MLP neurons of a small language model. Each row is named by its layer, matrix (up: input weights) and neuron, and shows model dimensions 96-159. Each number is 50 + 12 x the weight over its row's rms, rounded and kept within 0 to 99.
After each neuron's rows, "fires after" lists the tokens most often just before its 100 highest values on Wikipedia text that the model never trained on; "fires on" lists the tokens most often at its 100 highest values on Wikipedia text that the model never trained on.

L10.up498:55 37 68 42 50 50 45 38 54 68 54 71 51 73 43 39 49 45 53 58 52 54 44 46 66 48 69 58 32 21 60 51 37 37 41 38 53 59 57 41 42 32 56 61 51 38 50 64 65 55 43 54 59 34 55 39 52 66 55 41 41 70 63 70
fires after: " an", " Or", " con", " Mar"
fires on: " ", "t", "ci", "gan", "fe"

L6.up123:41 36 34 52 49 62 55 49 57 53 58 27 65 30 41 67 28 48 40 38 52 45 32 62 42 72 60 41 57 41 38 65 46 68 27 35 32 32 38 44 43 49 43 50 13 68 39 42 54 28 71 49 50 47 43 53 57 45 44 12 67 51 50 41
fires after: "\n", "st", "us", "spect"
fires on: "==", "\n", "ing", "ive", "or"

L6.up146:48 41 46 57 50 49 56 62 68 77 64 30 59 51 48 52 43 33 40 36 39 53 51 37 49 55 49 54 33 54 66 40 40 40 44 44 54 40 54 37 54 58 37 54 46 53 51 55 77 48 46 37 73 47 46 28 55 62 41 54 46 75 58 52
fires after: "\n"
fires on: "===", "==", "N", "\n"

L4.up522:53 46 51 37 70 63 47 56 65 58 52 60 43 49 62 61 50 55 57 56 50 39 37 50 51 61 49 43 43 62 47 72 41 51 33 40 45 44 50 30 49 62 59 41 39 42 47 33 58 21 54 57 47 42 49 55 38 37 65 39 76 33 58 33
fires after: "\n", ".", "s"
fires on: "A", "===", "\n", " A", " An", "=="

L7.up256:64 36 60 41 72 52 50 36 74 43 52 55 61 44 49 42 19 57 39 44 53 56 53 54 54 39 60 58 39 36 51 44 41 53 57 54 64 28 57 30 38 43 66 69 59 76 43 72 51 60 55 73 64 44 48 52 43 54 60 45 47 35 60 44
fires after: ",", "A", " de", "\n", "o", " f"
fires on: "s", " as", "-", " with", " where", "ing"

L15.up460:50 49 52 59 67 58 56 36 61 54 57 76 59 55 58 48 54 34 50 67 43 51 60 45 62 29 46 66 41 41 63 78 54 55 36 55 43 47 36 51 56 40 51 59 53 34 58 52 51 37 48 58 62 57 62 72 63 52 56 51 51 25 37 36
fires after: " ", " O", " T", " G", "O", "i"
fires on: "th", "ro", "d", "w", "ography", "cho"

L4.up419:47 40 69 58 67 50 58 25 41 67 48 52 67 55 38 50 56 55 53 41 40 62 58 48 60 50 49 48 32 15 44 44 31 59 49 55 61 43 63 32 54 41 76 51 31 47 44 75 33 57 73 47 54 24 48 40 57 56 41 53 44 65 55 60
fires after: "A", "\n", "hi", " The", "ur"
fires on: "s", "=", "y", "on", "ing", "ly"

L10.up170:76 51 49 56 48 57 54 78 26 42 49 66 67 88 33 38 48 61 60 53 47 49 64 57 61 50 58 48 47 55 62 36 34 44 49 38 72 43 33 52 39 58 42 64 56 55 60 67 64 45 43 61 63 24 45 48 64 50 57 30 54 47 37 60
fires after: " an", "%", " most"
fires on: " ", " \"", " of"

L7.up109:59 71 44 49 69 25 46 43 60 64 53 45 52 62 50 54 40 51 48 47 51 55 55 39 71 68 60 47 57 22 48 56 71 54 51 36 44 70 41 56 46 47 42 45 59 29 57 48 42 51 45 52 43 46 65 33 66 48 53 50 41 78 63 41
fires after: " U", "ri", ".", "S", "se", "gu"
fires on: "S", "s", ".", "y"

L7.up231:51 48 41 39 48 59 59 73 49 59 51 44 67 71 47 50 49 63 48 55 38 42 65 31 50 56 34 71 48 45 45 47 36 52 35 62 65 37 48 48 74 61 54 54 48 56 38 66 54 52 66 51 67 62 55 45 49 65 40 51 55 62 70 50
fires after: "p", "\n", " P", "In", " Per", " In"
fires on: "on", "==", "lo", "fe", "it", "s"

L8.up403:55 62 72 55 49 46 44 44 56 74 46 46 74 51 52 56 46 55 35 19 40 35 45 58 66 42 58 64 34 55 63 34 48 77 59 48 64 30 68 54 25 53 44 47 55 34 45 56 47 56 62 56 63 55 53 35 65 47 67 32 48 72 58 75
fires after: "cc", "c", "ci", " trans", "-", " Cor"
fires on: "or", "fer", "ling", "ence", "in", " Year"

L8.up372:50 35 48 59 54 65 60 42 44 59 44 64 65 54 55 61 62 46 55 44 42 27 50 62 62 68 55 48 51 56 50 37 68 60 42 47 53 49 49 67 39 67 73 53 46 57 57 57 45 35 53 56 49 40 19 51 51 34 77 58 55 34 30 61
fires after: "il", "it", "u", "n", "ang"
fires on: "d", "ated", "ar", "t", "al"

L4.up285:52 52 23 54 37 51 51 46 67 23 66 54 62 38 42 60 25 45 64 55 53 58 55 62 54 55 46 65 55 47 62 39 50 54 59 46 42 48 28 48 49 40 36 51 49 63 41 69 35 70 35 35 60 54 39 59 35 47 58 54 55 40 58 54
fires after: " Per", " car", " Car", "leg", "ef", " ex"
fires on: "n", "fe", "pe", "ation", "–20"

L12.up740:47 42 63 46 49 39 57 56 59 33 54 35 33 46 49 48 44 60 45 57 53 57 67 45 31 48 47 56 66 36 51 42 54 60 50 43 42 44 75 36 58 70 34 42 45 34 36 42 62 38 48 43 38 47 60 34 63 42 55 54 76 54 44 49
fires after: "-", " Mi", " mi", "ab", "|", "mi"
fires on: "-", "s", "x", "l"

L11.up630:62 53 48 66 66 65 76 47 53 56 37 41 61 57 73 39 70 58 59 49 25 34 52 45 53 50 37 25 45 54 47 47 42 50 58 32 52 43 66 88 46 63 59 44 30 48 39 52 42 46 41 60 58 47 50 61 47 33 38 52 57 38 58 46
fires after: "s", "S", " La", "fe", "il", "it"
fires on: "p", "P", "d", "at", "b", "ar"

L16.up417:62 30 51 40 33 60 51 56 45 37 43 45 60 40 26 38 46 56 43 68 50 75 53 44 37 69 49 59 71 52 71 54 40 61 39 39 71 60 52 34 53 44 53 53 22 60 40 52 46 77 52 60 59 49 81 54 42 48 56 56 57 54 70 36
fires after: " pro", "p", "c", " h", "ga", " a"
fires on: "mo", "on", "re", "ve", "d"

L6.up577:47 51 53 51 71 66 60 67 60 43 57 77 41 36 62 51 64 50 56 54 41 49 38 27 35 42 35 62 62 42 68 50 65 52 33 54 57 40 28 38 40 50 38 48 40 25 59 60 44 46 47 71 52 39 34 52 53 48 34 51 52 46 35 52
fires after: " ", " O", "G", " su", " live", "O"
fires on: "ff", "th", "d", "er", "ers", "aff"

L11.up22:64 49 54 39 58 54 73 82 41 43 58 60 59 46 56 54 56 36 57 48 52 51 42 54 50 39 58 56 34 66 55 60 40 47 37 49 55 51 59 34 47 51 38 47 39 34 39 68 49 62 55 54 56 62 59 44 62 72 70 30 40 53 55 53
fires after: "e", " Po", "p", "co", " Bo", "o"
fires on: "s", "mp", "ar", "g", "w", "it"

L11.up735:65 36 32 49 61 46 34 44 44 62 76 62 68 53 63 45 55 53 74 63 57 61 59 47 43 45 68 65 50 38 22 55 52 50 57 36 71 34 81 29 52 48 48 38 34 41 68 62 41 23 31 72 59 50 43 57 54 51 47 46 37 56 78 46
fires after: "\n", " |"
fires on: "\n", " |"

L11.up411:63 55 27 42 52 40 33 45 61 64 56 56 48 67 50 45 59 50 69 63 37 41 58 66 53 60 66 57 40 55 47 46 45 53 50 27 42 53 80 52 56 39 37 56 63 50 51 54 52 48 43 50 40 55 39 61 55 46 57 24 43 61 59 34
fires after: " |", "s", " so", " and", "go", "\n"
fires on: " |", " on", "ver", "ur", "."

L12.up312:35 62 82 43 55 44 34 57 67 37 53 59 55 47 58 59 04 52 56 53 41 51 51 39 40 58 46 30 49 67 35 58 47 40 52 30 61 32 79 46 46 55 44 41 31 52 53 63 47 39 50 43 53 53 43 66 54 39 61 46 71 45 66 47
fires after: "\n", " |"
fires on: "==", " |", "\n"

L12.up505:34 51 38 55 48 41 44 51 53 44 55 41 50 46 71 15 41 61 62 59 31 58 50 64 44 37 59 60 48 32 48 67 62 57 57 42 66 37 72 31 55 47 46 40 38 55 53 87 43 47 60 67 49 47 55 50 67 46 50 22 54 41 58 47
fires after: "\n", " |", " up"
fires on: "\n", " |", "on"

L16.up310:50 43 46 37 63 53 75 44 70 42 59 36 52 54 47 48 35 53 43 32 36 54 77 43 55 49 27 45 49 65 53 60 45 42 61 39 51 51 47 31 49 61 52 65 64 43 69 41 56 29 41 40 35 49 53 55 26 48 75 73 36 43 46 37
fires after: " the", ",", " of", " to", " in", " a"
fires on: " I", " H", " R", " F", " h"

L10.up332:65 53 57 44 42 55 58 42 21 55 66 48 52 46 41 39 44 64 33 49 62 66 49 32 52 53 45 43 52 34 64 65 51 51 38 59 55 57 53 48 59 36 81 77 38 59 31 72 61 33 65 66 55 43 48 52 56 71 23 28 70 64 34 56
fires after: " ex", " in", " con", " Con", " Ex", "s"
fires on: "p", "t", " of", "o", "d"

L6.up367:59 57 35 57 23 30 79 55 27 40 63 44 34 41 37 49 53 56 57 75 40 48 42 67 52 60 51 35 31 46 38 42 51 53 44 42 54 36 43 43 36 53 31 54 43 73 62 70 52 45 54 43 59 51 71 46 49 51 54 52 39 59 56 88
fires after: " F", "f", " G", "F"
fires on: "ra", "re", "ar", "ol", "ne"

L7.up457:51 62 63 61 76 42 43 58 53 68 67 46 62 67 46 65 54 44 54 52 53 60 63 63 62 46 69 66 49 24 26 43 62 59 39 48 36 65 58 59 44 42 44 50 29 33 73 41 70 41 40 64 43 56 51 48 61 59 49 49 70 61 56 36
fires after: " K", "j", " U", "ta", " Mi"
fires on: "s", "e", "y", ".", "an", "x"

L10.up53:47 47 31 60 47 41 47 40 69 50 50 23 68 41 51 25 55 30 30 51 42 52 69 50 38 38 30 53 45 46 69 47 40 72 51 42 45 55 49 55 24 55 57 56 23 40 42 60 67 63 41 49 61 39 62 57 40 71 44 39 39 52 55 44
fires after: " ", " =", "s", "ography", " career"
fires on: "===", "\n", " =", "=="

L8.up551:43 50 49 67 44 27 44 38 49 59 38 41 49 57 65 50 25 44 60 26 51 78 56 32 45 40 57 37 58 40 49 58 37 28 58 40 53 21 56 36 44 54 35 33 63 48 56 48 55 49 47 52 65 57 55 43 52 61 57 54 52 56 63 36
fires after: "\n", " I"
fires on: "===", "==", "S", "/", "===="

L4.up730:75 50 45 50 42 42 32 53 45 52 57 49 54 62 49 29 68 50 40 65 55 68 55 54 45 20 44 44 47 63 58 56 39 54 35 46 56 65 86 49 80 28 41 47 23 24 63 48 40 35 51 74 39 70 37 56 58 32 37 62 33 40 53 16
fires after: " h", " su", " =", "\n", " ex", " ca"
fires on: "\n", "us", "per", "al", "a", "and"

L10.up679:60 50 55 60 58 24 49 18 66 38 46 52 76 60 51 50 49 62 61 46 52 18 65 56 41 52 50 42 59 34 61 37 33 32 58 62 47 53 55 40 48 52 52 21 63 55 66 66 45 44 64 50 58 32 41 44 46 70 46 56 47 57 51 57
fires after: " Do", " North", "er", " do", " h", "y"
fires on: "er", "ro", "ch", "n", "cu", "ous"